From a checkpoint of a small transformer trained on Wikipedia: 23.7M parameters.
MLP neurons of a small language model. Each row is named by its layer, matrix (up: input weights; down: output weights) and neuron, and shows model dimensions 0-127. Each number is 500 + 25 x the weight over its row's rms, rounded and kept within 0 to 999. Numbers have three digits each.
After each neuron's rows, "fires in" lists the words (lower case) most often at its 100 highest values on Wikipedia text that the model never trained on. A number after a token or word is its count.

L8.up365:467494521528534537545465454539475508471525496516489501479451455553477489490519486476497462452544469478543539522535491543490488523502526514526530490536462494555472479436546501518508510504527534487497472484458478498557517522494462509475487459455514556491493461514512490529495448491510478456535500454464457475530492495490521491499508461549516475498521507482506517560508481485466538510501
L8.down365:517468508511494517466516505543552497513446489467512506547509494450470520473497496510543539495467472504444493479558513512497529504525505522460501496509507501477520497494472521507501472518484501549506528471486488474492470463453524488521479480506504506482495499487531538515513505460526550494489438520493539468501460508533488544521496501503530511526518501489515523501521507449544469511501
fires in: "in" 33, "out" 17, "viewers" 6

L6.up181:467524469527515481485471473494494508506497526507500488548506504527534464552468482489483512525506501520461496474483503477499452472464472527482540502538552503530500528524534462479497445504484480498487496456530504520563527514521490506512548493477533488504520441525464485457483458498552517519488460525500472497519516477513514487521455492502497526526493500517529484480491515495532505544486
L6.down181:484493530526493520529524550552455481518527501472473472499512502470506553508443518536501455495553466523497521505508488519471502525490498489490527515520478480452478511521458489519483556507532513481505434566501456501529457489486499503521469511452469496476519550488500492511550515509444485504501537518475518521469499484475523533484470456516483485459510521495501469531509506477490491509458
fires in: "that" 16, "when" 13, "there" 8, "if" 7, "it" 6

L8.up411:477476448489454516518597514534492508488530499513516456461545471490507458521548473500521507503447519555452480490511500523493520474491512523541478496487476491534522457517530471502500491454500531504540509470516535510482519547508497478501533541533485482530529463481467513503516509527517523489479485497514468561485497512505503538485489547520477450465484490535501523463529540504495517537502
L8.down411:459531525459497492516456504454505493494537507494515502470501520530504533512533513475456480470475509495474468470481462532547509508525506482530466497498550531501540519535524449473502484532509523472472491539500480490500516522492537541470449503470461473492530442501478519483523499516510504502519510467520478497501487484505509531479512504514493507466522511514489506471485473514529459510477
fires in: "of" 75, "in" 9, "to" 4

L8.up462:463501466495521499518465441495503502479469519503477499500527481484534536481470466497513516494509477522451493537472501484513470476526492493505512479520457526509488476479470525490488502500497507519507504487496511501488506520501537542522495530458497453496513491512521536465515489486484489503511513509504494530536487548536485535492479536499556505483511491464533497491493511504488524486461
L8.down462:531500501492546521521548487456531503517496485540483506481479455528542528504473458480532522512507492553523470495502479473455499465533458497482498541513519471495486542493506497501482448488520468534522478499488483499494444516573491506466541462526489463493478500522503485482472492496513517504450497532486477477511484505518515511506443510529487499496509513495476487511510482511479494512483
fires in: "a" 94

L6.up681:482464499511497511497512513489502478535522495537496512471535525497525524483506506518509497464495530482481491518530507466498501519513519514486553508501524516528507471519490477535458466501496448483459486439500490465517517495463496502477478494499462532515482523489544511511516549488502497514505514509533519513474533489555462530525507527447514523533512502501505483516443515555498516438500
L6.down681:510571477511541493525541513498474495489463467516515495515470481474489467498499537493503492491487539532520500521481496539472517483492505523549451494473499485500478516496542499467476540518477510521502485546529519509520501485474510513468470524504491508483519541464447484508477546474504507494504479490495500486529516512481505471511471504500485501507522478542506492492511488506511566551521
fires in: "is" 35, "out" 7, "was" 5, "s" 4, "i" 4

L8.up1562:464470537444478487482543504531550506510502489526477477509465532503470518494539514514516474507527485479537476489484476501505508481477531491550505495500496497520532494486491572492479518492546505475477505467471483507514486480492514495466493439508495537544500456478478467497522443483459495477507494478490525490480499470516479491522490541512473519517552472471473485514475527562531491471498
L8.down1562:503520495469492494478508442482470452497517500499516547497484503478509465513500496501510532499500529529460509473507486487504444506545494490486465513562480507528489525475517480519536506549502544512482493522509469516472486510498520454530511486487487496540493472476462466527537508506519522514516495509471523529443505482497533517486459506453446532510482514488514444498487478502515487500533
fires in: "s" 63, "its" 4

L8.up119:463525470496536497510531514538519525473489468545504517527455477452501496514514508515474513519507473482495510444479503450499519481484486466492535502497531514533532516483500513450498503518493465458512482519470488527458502494436463546445525508482532484534565492510528515542497512463517512463461516527508484508493506529470488483537498486509542531501532469515471503518486491482495500527508
L8.down119:487483528520466509508506473490515506514529492518476539474457484508530459467485533472515507468519534503507534491508497478504484465520457467470488446505512522486495481497530506501517489484525502501488496479494519509480447492465549504539501516506498468476449479512512539478541501458491494517516538483514515478517506482513479498501515501489501530487493534504472473512507489535542502468514
fires in: "have" 16, "had" 14, "has" 8, "having" 7, "amount" 4, "traditional" 4

L6.up315:504479480525480532511495504516486480456503548476502506460473470514528510505463471514536520520506543494480506522518472510532494466524496523494477473464522490454544438494529521538487455502532479527542533531505521539500496467462525474481476483526470490532465507504498488471491501523501510488510565523512493492446508468470492492487494474530495493492477474535529460535502460457497506478506
L6.down315:496518515533486458452481505473471513482494536490516463500530518526480529506532504495499523473503509531501489487479480533483473505469558498511522521471485512526472531485477489480469475520507542475492496517502477503459574524485498476533496503524470532487493505452490556477545522478483542500489475517492510489516512502464515498495508477465461489525514513482462512493520496522505481517473
fires in: "other" 21, "are" 9, "have" 9, "by" 8, "of" 7

L6.up1592:512508480508542461511533524517485468492505525477547502490486483551508531455506530505515502491472485506490500532474498499537474491449542480531511475505486511491526471515459488573509488467464502544473493508501510479508545481503486513485518518481509505481513494501530509493486474515486467514494513514498545520492520492489479534529514520491507512509522489487519496498492526468470499461482
L6.down1592:459490531460478494534525508483440488508497486487501488478515492488503480518460480495496539497528449522472500513539481491522468492489501492508484556494520506463471508514513443521500515523470489462511503468531479508536482476484541519505544538423528462510471485490450518479525525480545503496481506482457519539459494525534492494499474543539477472496471493490481518506474495518523512525529
fires in: "from" 15, "when" 14, "into" 8, "their" 8, "his" 7, "to" 5

L8.up1904:480468486466526485503475509524507481516494514489496534474526508476536516505497491494502486510507484509521509518539493537481528480480474519508554480532480497463506501509464508494474495418521513510533527472554457534488515501494516483510520502515509518501510478486523489521453528522493535501466458495470561480499516555462518503511487503506591498504492487551516464465509510523555529478474
L8.down1904:476527505512510495480494496512521493511513501535532487493440492517533476557488502445529507491496473518487499498464509483523502481449509510535519512481499521539502498498499461502497530482479552495468501455540477553500472484445492491471495485513514506494473464497523490509495498485540525527516529506486494503523436517522504525519506490544473517540477511492518514505511553469506493507504
fires in: "to" 22, "until" 19, "since" 18, "and" 4, "after" 4

L8.up376:530471516495531501507542520495548492489513524513448486568513491519509438468513486517529520504480474511522525538524490450510492515495490475490511492490509511479524482523517497437517481528502491460512514510483469503512481496480531532499500503483513501478478541516489473503518473486486541473491509480451504487493500475491495513539499491498509531454494531504513539498490521470506470480527
L8.down376:480506458524519506539505512467506550533497463480501555452468517489474540547479488479490455437526514506511478467474510499487526507511490540453552480512467488486505496498522476513486524489494488478469514503471513502481520485492482500521518490462468456515522516493503512515494532513502448461493505520472525508472516484539534440505498489502524494527474461518497516487528506520490523530521
fires in: "and" 55, "for" 12, "or" 5, "as" 4

L8.up1184:546504515519484506510537517473482491515454502512487531521486519499532516530509451459536439528453456482523497524509484465525497520480478535508505517507505495505529463519549473487508505491531479517484548540474525549482504486474501473470530529504513472440487473453530475522529508483491521489503464506490516529483521501487492462484513497514493501474474511522500515460484468532549477494510
L8.down1184:471506461482513495469440494470513503486512506501524479485470492489466512501502528600512455469545504499520476516477531524511509506514540501473494494512514534520485528509469473494476477472538476511488493471501453482519518476492478539512505468505504526538480464489491457523483481524542504523522498548477500494483496493470532509524501511517468523486497551494507499529522489538466520472535
fires in: "of" 24, "including" 9, "was" 8, "and" 7, "as" 6

L6.up1709:488519427489526473496492561491515461486473464546496432499472478505500489486517491465515477508504457482523507471525494509507515507530502478523451491489545492465553488493530507510550487478450494513497496476476500543513540551458469513489541554512553511507510486457499515488487522503481485504493474451514503496503513463481487479543514458509528464565578497506469539512518515492538481518506
L6.down1709:513458531478500474552494494458482535490499453471527502539525509446498521482471466483502475509491493509507517510472494515530470529489483480520542507480481502496506505485460505474496523502475474434521484498443485490475515522500518488466499502505497492516518509478508474507452525494424530493502548512484531508474492514506507527489474488495553480529506462479533517505465498503502487487494
fires in: "to" 20, "until" 19, "since" 13, "from" 5, "after" 4

L8.up1455:502472474526481499462536475484515477498535502532553496532501465444490505539507495564502519493523452510508496476509460456480483483487480443443515486526487485475486484523552491509470477514555478473514464487523479514463529530489493523517497575499474508469507484527477530451523473461528507530442534531483467499483499493492502499490497507447506535471483503495500539527509497493479515544492
L8.down1455:500469515529527546494520509522474535503522446497511492478542537520483504516462570512507502496486504454484480471499476485517501467493547490472484516481500497503522539507531488500517568466480509530467515535517485497530505484532492483447489469476469497510468533493507500530475471483553500485511498512483538517540508464541477561487485462523513496511489444498468479471493526535468464519514
fires in: "time" 15, "being" 12, "been" 12, "information" 8, "were" 4

L6.up1591:489511525553510485530490505479525480518514491475515489469556493501538481518491524464513509495503525452530516504537524491510480496493507512487525453512529507471512549533510498450460477485494484486462475479540481487500515442486512511482487481500502517513512508498550512525526504502483520547450483490526491480482481510497541520476491480495533539470473514476467468503483514520499544494493
L6.down1591:519499483496528502540500482524483535511474482527492548522429493529516508469497521526524501500529489517455493518472542463464544518472501467480491466474526519525473512510522547448537498528519500478512552467509513510491448497486500498530508488492436485473499472509464469493491515511548502480488482499484470510494538458494461462518553505500499477491499503486517515520537493483487468513543
fires in: "that" 42, "which" 35

L8.up925:475514494531486504509516496540507485479471497488487516489517489511512477521504464477510459521476523520505521512473498494494450448483500494519486506487462502496469531497500499473480509491549466528500498508499459522516515509522463488514498503473483541480472536526540534500504463488479488473430507493484495489476520466541534482524493479510500462431472491517481485534499473551549528474516
L8.down925:532513473417486493504525531517476530524506529497502500513513501504512535491533505560489496536515470503451519517514492519487485530485474533424510469523502571482509490507502523511492494532499478511522540488532525494505518488491539469465499479472493546515528511472467518469515490488495489496467513473516513482537495514486482484489489505498470513502535494529520466471490506482474478537489
fires in: "of" 45, "as" 4, "presidency" 4

L6.up1922:464466464479542483536551507468487522480487482506551575481490467513497490495481497535521514521511512490500468545478523466480505482512487514491479491498502525510504474519489483541491529504551478502477463475498487493494538487535498526492482531513525501483503532472449489527521506487471506526441541531508505432487490505511492556538506482515527527539481484469504460530499495435460516510544
L6.down1922:512507524507487497506496514507486514514477466518490491487513527453525470525505524444482509525519556485532505512478462537540492468459523490474427494489507556464522482514508475465492508503483504490477453485486517542534508520492478521496481502558547511487531468532488516488501537516461495477507494479535493551502526491518520463493490515487518501516471494520469514483548506503492471496504
fires in: "out" 14, "off" 13, "place" 9, "back" 5, "up" 5, "down" 4

L8.up367:525501500491525545465561501482538499515450469486519475518467499544528536529502480533507477527475527496478439467519496472516454494467467462521410517504511524526489493507516508539505532532468515511524502549501511498530492476506455503465520498470471483471490486479460520494514449497490482508513515488483521478507508493473518488521484465480467456488522510492479496519492508489492502483509
L8.down367:478457511507509488542501503492477497507523539483496464517510487520502470500456549433492462500513496489521534542512521522485509554476456548494524488504475510473505490438488470498488506488530541527497487472511499543500513467509543516490464503496548507508560537486523514478469514474513514516470455515503520507504483497508475473460482558516530493486501529493508516482495538475485494479480
fires in: "of" 70, "following" 6

L6.up1250:468514546468484466479521522483471538499518509514526538501502496484504514526533541505498505470542526505521507476482486456497511493495549505476474485487463503519558511505453487518492484533486534518512538557438516525508469457468531560474529545498522529516485453454497507489441490500494481523499471482468480516496498498486483500500473490545496486533496490507501493498539512512506501498512
L6.down1250:527517487454472495479524494479535503508483494532522522461473494498510487469502484531550547481547430486518510468510475529489514555523460489512474526482534464446471489495491492484513502512505522511478490514520564524520523491509493481536480479514451488480534598498493487493531473452505501491464528480535489483511482476510497488489502494456485488491481518540489532509474470484494494515517
fires in: "s" 20, "the" 20, "of" 7, "their" 7

L8.up442:492491526511507483501510523520495490533479487524460467494499515494529546490496479513534489532514469437479501475489498575522460492504493515500509463483540475519505523551542454502498427526496510478505541515534506531504496446517512484525550514491537485507510507488504485482509509479521502490477532491489543523517522494510486503493487515477488537449525500467460476490481481487464495502515
L8.down442:475515488519511550512495555539468468534507487502478508448510475501489534491508523486526455534542507528498504523520510475464530492531489507505462502481477518482461489539504440525517547508465500503500467502496502452483513517511489551492478546542451480504520520469478470500499502486509479495478503487496471529472513514502490526493466487479463516523493488536492560507467476519528533520497
fires in: "with" 19, "in" 13, "without" 9, "ava" 5, "aegean" 4

L6.up182:488468504499514474486515550525507497478484503505457507497495460498501484497500487514530524494481501551501523477500519553506534497491485481524524486475550465465498510504516480532484508499475513527511497533511414529434450493465498509535519488487548504545458463520484527512521531515546504499493509532496531537478462492534484513480517528471549507519499496515522480508495475482481490476495
L6.down182:488516522487494491508567501513541529430488514494520452488527493490494536510512516482468485484489461462512513493466485479472486530508470516501519541501524496481508462491542501450524498481537475517494557529427486496448501499519462434499507509486490501489484486542535510492515519478520487489500530513509531501495562493501467488498537493508495534521440538465468501450498505482519477455510
fires in: "not" 36, "have" 11, "without" 8

L8.up1005:474456470483533488512520535504497508507524558485480519465505458479504578460514502508441486516511483489502523471514506547500478528439467503487455529525501466510474519509448510521528498451497495476493495523438495445517533492534454490499481463473503507505539500555532555538523488484515511527520466469485437445521456480485492501538510519505481511500533519487461529518465497507488497522535
L8.down1005:510492509492495528500503461478528474529503486498496529498464527517545514458493495509543506515525472489476509497455498473509483512555509501509498529504464503488500545491526452471463460507491502514524524520497517497456491493467509533535494568491479517519478499502500453445490526469525522463451531460493506511509495531467454490474493487483499480506472475532496512504513506491534507495494
fires in: "of" 39, "in" 7, "historic" 6, "list" 5

L8.up778:499455509440467519499485507530511510474483553498503484509498508474522507483485488524478472561488519493477475516508489520513537470482525479543464503512523473486462456494517545528468499461544453498504508485520498506495493475504521483516513505500531510533479489522494493519520493480469466529496482479495526513504511484538531496457486495494520515510472510467490551509469470491483526502489
L8.down778:490463528522490478490516545463498441479502500491539466475513546516523507461513504496511506519521462472528537475493468508506491497497447502538548515481497464440457477535495512515498528499526512504502467520510472504536462519481471479517477525486537461490477506482511520468476502540537499493538460530525509522519491522483482476517461467523551496479514525496473491512543530496495529465526
fires in: "of" 25, "released" 18, "composed" 4, "married" 4

L8.up782:527504487532477453483515525546555510515508495506462503462481518482449502516531462525503509494520490502519554460479464509512502496488507472489520510502516508483493506517514519500534464501507536501492487520510499493544501528478495551472537514474463515451528551481487528487541498504544479519525538503488500512558473511498439496511527505513522474486462482490511470477490491569510469443442
L8.down782:507502532515525518477570519499530512480500487493444517488502510503467470525476486508509477474515482501512502457487506463520496517539471509495503526479502471451496492503534527509514513519543511478481498487471504554532533472525455489492481552476481493499515507515473518504496536482501503524505464499513515517498466514478444527502467482530503512509523479507543447480520532559503527527523
fires in: "was" 63, "is" 16, "been" 6, "being" 6, "were" 5, "be" 4

L6.up1118:461520510514534565515525524505570519535476506493471501508527461480504491449527469516482497483507508543481480505492527480530498477526483493447483507520537476481477491525472543482504529476546531502541535512541467527474497508452504459469465477492521512455492502483499499539492539522490499484484517496514509524483495507553505529523503483453498463503443486473475507466515464454491536521503
L6.down1118:494471509489480496507534485466550497504459508533497493481471504509513541482555521471486470539527500464481517490476477519491496512497492503563507483527495473488492504528471548529529506475500436478488480493463533495486491474512505486509497499498497474486542497500473500518501471512470484512554524544471471486563491443485514512473509452474511525490474487513520463511497538553531502489506
fires in: "up" 36, "due" 8, "down" 5, "been" 4, "used" 4

L6.up1343:532486526462491533501522508473479456492519478486508555481483481482521497474501502518502527510493547515485497541469527524488504455527485460488510475476532526519492500513493532484544515524464536508489438531491499512525496517467500528560526503476458502462515503471500479493515504458515486432519542484495513546501468507492479524473519515501502480518521484509530509490501488537478512490534
L6.down1343:501551523523524438520512518500468523497493502471519465474485475487486537529522504551513524497523503474482492463490487498491535482476493513465460491543515526509472507535501501473479503503458470494478469473488505509542557500491521497500488539484466542515506541503500519521438530488510512510491480488487472497467507494515487452529528553500478540482508498502525519497476515498463539566483
fires in: "the" 30, "to" 13, "place" 5, "in" 4, "her" 4, "that" 4

L6.up1103:486441506540470500537482474490474507552502485516512478475576468485462503479488491494520478459453501507498521512512514498536521514508502509510480506507478489516478478480510543520455478504483500519522497504478490479502528462511516473475504476517473502517506538472503513539530509492557502513485467499457446467501486505500503555516474528515496521524492486499516474501533503478525503502519
L6.down1103:486493508523534451535464525495502511547510500537499505487498497537460527483501468498508530498511499470531529471513488493521452460527486485508529481513522523529521601505482487467498486484497498522475483507489454472510511500493512505500502536482474478512518520497524502547526465482496490510508506476480480476521503473555464519497512522497550503510482517451462519456504497508506509503511
fires in: "it" 56, "its" 6, "by" 5, "this" 5, "result" 4

L8.up545:490511502506473518509537496485500494565492508511501492436460503508516535491507507480503523485485536482490492517520489531569544500497489520496499495539500506526509469477536544524549515482516520509511501505490504514497510496526480540523512488493492521502485495498448509520449478500495512487485452537494471549512507511471482471543511541521468472518517497521482539444448465474567476469479
L8.down545:501529487469528511517508513548500509468519542459511471476471479509512539498510481538541554489537482523479508538492483514475470517490499542487546521448530530512507475546463465489499524507503463463489495509472501528474454525503494489467505506470498475475497507523469474522543526498510493502527497513483493468463499511479537527469505460490469502485465466531501475530462540533490466534520
fires in: "of" 37, "further" 7, "after" 5, "following" 4

L8.up1104:534486525471498482550565487480486457531517526490472480535468449519485487502506490539497521491502481467490496511549471566518492536516519490518471494496511498495524530505510509482528513491490481504523497488474548510493506529492523471520502546497520529522542494508538503485537542504467537479514488508469494517458475501558486551528463546494521473514525469514538512480493518517519488490475
L8.down1104:466489489535486511492512482507487478503515462508505500495507494523539524521499465420502490473511506493470525457497494478420535473455504490520480523504494489488511445506504499469480504537523479496518508481509520512519494490469497535453517529504508491450554482498471503561520481464501486492521486520511504483474523478503472538457521534469518501511535503487467457534477480511479468486463
fires in: "was" 55, "is" 16, "became" 4

L8.up2010:502521479479511515499567527501521482456464498465525462498461504520525515494540474500521502448473497529452483477502490464571519495498502493505458512482509538505481476541513520493511496516486530485486480458478517518512493508486523494514517466539486475522515487503464484526558482494459472504515577504463510488467514492489476531495461494510447513552532523526484456537517460490464475535520
L8.down2010:523489469525523515484473474506481507519495497509467471482521490461487480491519504493486481555514508477511508527479456453469478510480496492500524486504529480502540519487502503489473497518486466498534544533512486461506459488490505404517472515435492479498464516507506532497464515522494561458495474508523498528465504507494498464512510542520527487484529493502515488486497512595503481489514
fires in: "of" 67, "to" 11, "with" 5

L8.up964:528474539433442482501510491524479491536507489498497489476503483491486518477489522471479515438525503487468542486488503528477493518473483440519472497491542466503481503493516521480536507493501486480565515500545485470501499513517514489466473511477526521473483484515551516456529469528506521526518463467504508482491501506461475561497527495475484532516498452503470519510495550529503471472493
L8.down964:519492487517536492496525481496504488517497478520478480506477448530506475491541550474547492488497456495483511508538506478490482466481486518519480504513483494494472482538516518516513510446512532489526480478513458482533487511461519513487506496456496489463536513465466521501493444512519518508516514527486519488433503482511509521488507529506506501490468485524555526509494528552554551511499
fires in: "was" 23, "were" 19, "became" 11

L6.up1618:478456528510482443526511498500520477502463515480502477523515459496502491479548463531504496472511449508527512504524479508531493480490534529503482502529476497501531488517503506516480483478494523489532496522467522487526500461553508560493466515422461496503471517467502480550564523500450487530447475511476460511495538447501520516518495492490539511456492510508497514533511498457497507498451
L6.down1618:525478501526458496434533468483521534536506485523471540474469470480502520515506505476430473516511513471448502517545504522498491539518499454489557519493546512480460454506461514481517452488468496493492504466511505491477507496508473498485483503476499501485475511493505459505497484518530521509508514478487527510523449545449468489471506502543539508531476520536495498486502497476484478483553
fires in: "the" 29, "his" 7, "a" 6, "this" 6, "february" 5

L8.up126:494512487494459512490569510512482469486490528495521493469475508472538538474496461489512523490485510505475473498518500524514486487487471513477500511509444495499503480500484557515502493488475505470530474515469472466522520513476498508483493519460506481532488487531492467519558480467521519522502496454492525476476502469506500510541444508502477538548504473483541522494517462507493514580479
L8.down126:493501479471536483502493524533569460513500491482528502510504533479451494469464522504497489500498477520500526484466525478483471556531558491445546519496474535489526509470550504485497524513488517499503490480514513554486478503515504508506490548478487522473482512477520532502498514488517507482489486495518459499532518469473521448535484460519463475530507503478464492472497526508530545494488
fires in: "in" 51, "of" 25

L6.up1020:540474537446483491529488504482480460497540453497480518476508508531499493526465540456470481496504482495477461552535507508515517472495498464456465517519539466491487516456487554527472507472487535491463498507523446501510510465489494495481495502482486503521535501544495506526462501526494529485476487519497514508533477483465459503470495509537492527505532502512492520509512489513513513527513
L6.down1020:503519534486536532478474463490535467561446538571497496485501498495476508504504510526496484506500523492547506485548532481526500522530501542476509511506495521500522471513538510483490480477508510525490464545526470485505517456465500504523526521486520486510511518500494486487439482502457473493490510522530477455479526523510486448481458474536522517497520507525452545482503494543511459488487
fires in: "next" 15, "second" 12, "another" 8, "that" 6, "third" 5, "seconds" 5

L6.up1008:514513477523493488519528506529483495490527497530506501513507484535471522532513498498468513500505486472487574442504492521519505517510471461475512505503516450496506526522483545451484512507470514489520540481496505538535487484541505495485486520514520530507482484479568504513479506530518495494461482474496555521520523457527488493467436514496477516448490501551509509488438520463469498508500
L6.down1008:481460478523484483508524511507514480500497492504487504476481500490552487530506548474482452500505550496497526528461476483436525499502461507491525509490521476506506493502523482510472495503538483502488515448499487529514533530519492529495484523476549470472513525511496476431462469511531463526457478513519534550526547518492483545504489508496502530511530477496493478507469537496504495488482
fires in: "that" 24, "which" 19, "based" 7, "called" 7, "known" 4

L8.up301:461524540527502496477532510504509488478463464529496479464493476510518518502472541491543500485438483522493516505462517460537534502525520498513496550540514464524510481483519504525482453441499503463503524508490527515516542515469480545459487498522518528513470465492483506512532488520483514477471489484500520503532498495495498487531513541500466521511465487515483538488507484485517450470491
L8.down301:522526540498544503539517516500474473500509521503527519499496510478486536528503484508480493479515467504476534474518507529511506513460502454515507474492503495498459473476523490481497563461464506504510509522505491524488510479506496515491488502442465516489514464478521476488517477462530523536494490510520495472486465502482498506507490502499482551524514517505508510444525486531513483488495
fires in: "after" 41, "before" 27, "following" 5, "upon" 4, "while" 4

L6.up456:471427493483479479546518506518491546491496480505506505484489518475517486475506498453518491547496466500494532548475507469493497512484440499543470500500518518522516512500464523457480524503526480487512490473469496445531543473461553487493504480527472507462500507491469471497506509480457502510472520464512521512506460501522428530501502514497515497539541495500482527495501471524497513540475
L6.down456:456479487482495487515472477516496476514502476523463494506506496536542505507526525512492457490503499504492507506495503506466527452478512520478461476509522533505511446457536486509490493519500547479474499480540468570486502532513507504485525525503556499477528486497522518494516512581503510502487507516527482505474497477515460507481505523496527502509493522536488484499564498508477500452494
fires in: "as" 26, "place" 13, "out" 10, "through" 5, "back" 4

L6.up1857:516509491519491516488506506470490494486519444488488487484495492486541472510480502433546508490466533486500497541510496485526502505499511544506501514525488492508461469583495498502519490483476482498528550473538527508512527511513492502487483497475551463500525472460513505493539490469490519568507469452515479469514511498509513497546475538494481482480537508527496498489526549502541551476526
L6.down1857:510535499529475495506512508487513514523471509515580493479501509506496487496454479476510451544508491463507457464493517500520478531504524500484508477485503532443503500481495489499501509485503468491511439499522498532477457553490550535476482500498478513468531496473500488498501538494506502512522453534536527529476562541499461463533466469504481537516501516485499461482468489531478479522491
fires in: "until" 20, "and" 17, "she" 12, "before" 9, "so" 5

L8.up998:450486471460490517516508466505491514475494528495510473488492477494486521523503486532526507457466471483488496486549480541505501482489517471485451520484480479486538492528459484507527497480526514476518550531484507537533498512485518519491465541523510489510493476531461495487481531465476551492505541472501525541475501513509491489488487533489493506472506504502487476497503508510505514514512
L8.down998:558526527528499440486515532513500550509510498516519495488533489488445494494470488493460481537503508481522460498482491444507517521512492501524504498541537472456512513489503521490502493452485465514520490503518473490511482492481485501505538500436516492532519503480504504486481507504472499536481474483550467455495491520486419560482469536484488523501516527502475519484515493465485510494496
fires in: "of" 21, "be" 20, "as" 6, "are" 5

L6.up1583:488483474486508508510501492483500491503522491517517501476486475491459485541512507481554528516463467437456492488514501545487513493509520492508495482541522527510512513480493504483521464503515493474530538522501516543485490510484448526450520529469477529520516504479513519467524524505491523494507544481516464467532473535470505500523473484488501499465494522463512482528504488518508472499535
L6.down1583:507458487487505523473472526534481528494454480492504508545540515531517492490508491509522442475542523477534495516485480486506517516483524558501509493491486499504500550557481542496491514501506512506553479523486487456499500465529517457478541482487507486506472489527461499474441447509497522527504470513545484495514482481526460465536476479488526466498494548520486502534500500518527473470497
fires in: "as" 52, "starting" 8, "best" 4, "reading" 4

L6.up1522:460444561461492474483535493475476487533479512521482520504524507503530491461538484514478486471503446487468483512501525482469566512511498519528497480502498483549499470473527494522467487535509517470507442479468469528547497500465487470486537498509532534462482492491504513512492507500460537521497508436475499488501525498509533532477515535523507525525477489457528478505525520512504510545498
L6.down1522:485543490521463523497493470524478500475549501502506540498438481525469486472509511485505496477499516517481518491524487515525430432479508473490507533496503503522520559504463497504494478502498467518519543467566555532494488508484506530463466522460487497486529478484536474522510537491497498494541485552543538451495494520459522536491497465498512511493495524508491461503527481512460515552496
fires in: "on" 25, "in" 14, "place" 12, "following" 4

L6.up1661:463504518542485510488490496519482538550485458472514490466501498484461493510535479509497489567542468511532475521473516444544479476497500469494512505497529500531490521506518488533514503529476519490508500498504494510555567506475497489472490529500499506520449491500476480550510472479513486490480531477468516508486484473472515477513515519518495503526524536518471470487468531507488508505508
L6.down1661:505514521449487513521487544507504503424471514508514533541500499530523526532463490490526480497495495543520523441527532479538524485500518494498495476517472483489482473473529464520471517506448546514472545507500534528452497531525493511492546487474518474509496536486552484502525498441472501498499522468509481513485512489469544474502503487495491463514430472481471525473513504486532529527468
fires in: "also" 36, "not" 20, "the" 9, "t" 4, "by" 4

L6.up21:484458493496493493499496507504493496482548474523457512490487476552539482480460560518539495465495463471505464515455522491510510482463455483505474486498511540493516489492487496531510499510514497499493532516448521509529508482466507579512459477461471472484505469503515518533557509480532455469485545515484510486507510458486547513524486467476508501505481509538530507488459508512501485461486
L6.down21:510507506492513509486535513498545476536471485502533502497522480507486511489551485445507461498494503561510499465542514488461505471488535495532518553507509503493483471466530482504492502472481460503475511535501469514529519504486528455486480536499526454488509519494463483478475498498467506541517492482495498514505462499540523519526434516482502484493520510460468507488551485508473506503483
fires in: "not" 31, "on" 8, "the" 7, "away" 6, "to" 5, "you" 4

L6.up912:504473536479509507542499483477560497458509522545518553513543489519481492492522507526506514513489496524504471513500507478515523483511513495503523511488487452490506496455502539493485439497520477513475506485512533473452464519500513520465417523461483475530478487500471499482485468505503506535427499490513481549453517472519510508540458533505494471516476498513478555505474472532487500494502
L6.down912:482461518527491527493498523480519509470489507501503484530490477476512498553481491462474454466487466517503500500517506491482490552530498481554530513506519477485490474515468479511558525524514543529462509472495496447503472500533466480493487504478511524498516524515520486550530512515500470503514524496498480488523504466512487495487460484516522505501500511522465438528510502487501455534524
fires in: "a" 76

L6.up1463:503515477483474508507532476537534481533507518500528501517490544476462514493509547494458513499482521496496523564474491523539498488529496448501506478512465528547475484546502463537519487482414472514478489481481479506479536475496481509509455500521493544475478508495500497487498482516495520502467472495462505555487452487460499483483486540453477474516454495503507480504562515468504474493527
L6.down1463:516479480482496475504505528530479496505496496522527502449469472427510477530532510498534482558504521490482535532489538502510546494537482510451524523502503496468449496525565495514557516507469490516520455489490524491533493483521496486502498498488517512512485481513475481482497527484501473470513514495532485528524516523462509490510484444486464484531529474538488498525534496516450497535497
fires in: "by" 64, "for" 14, "after" 6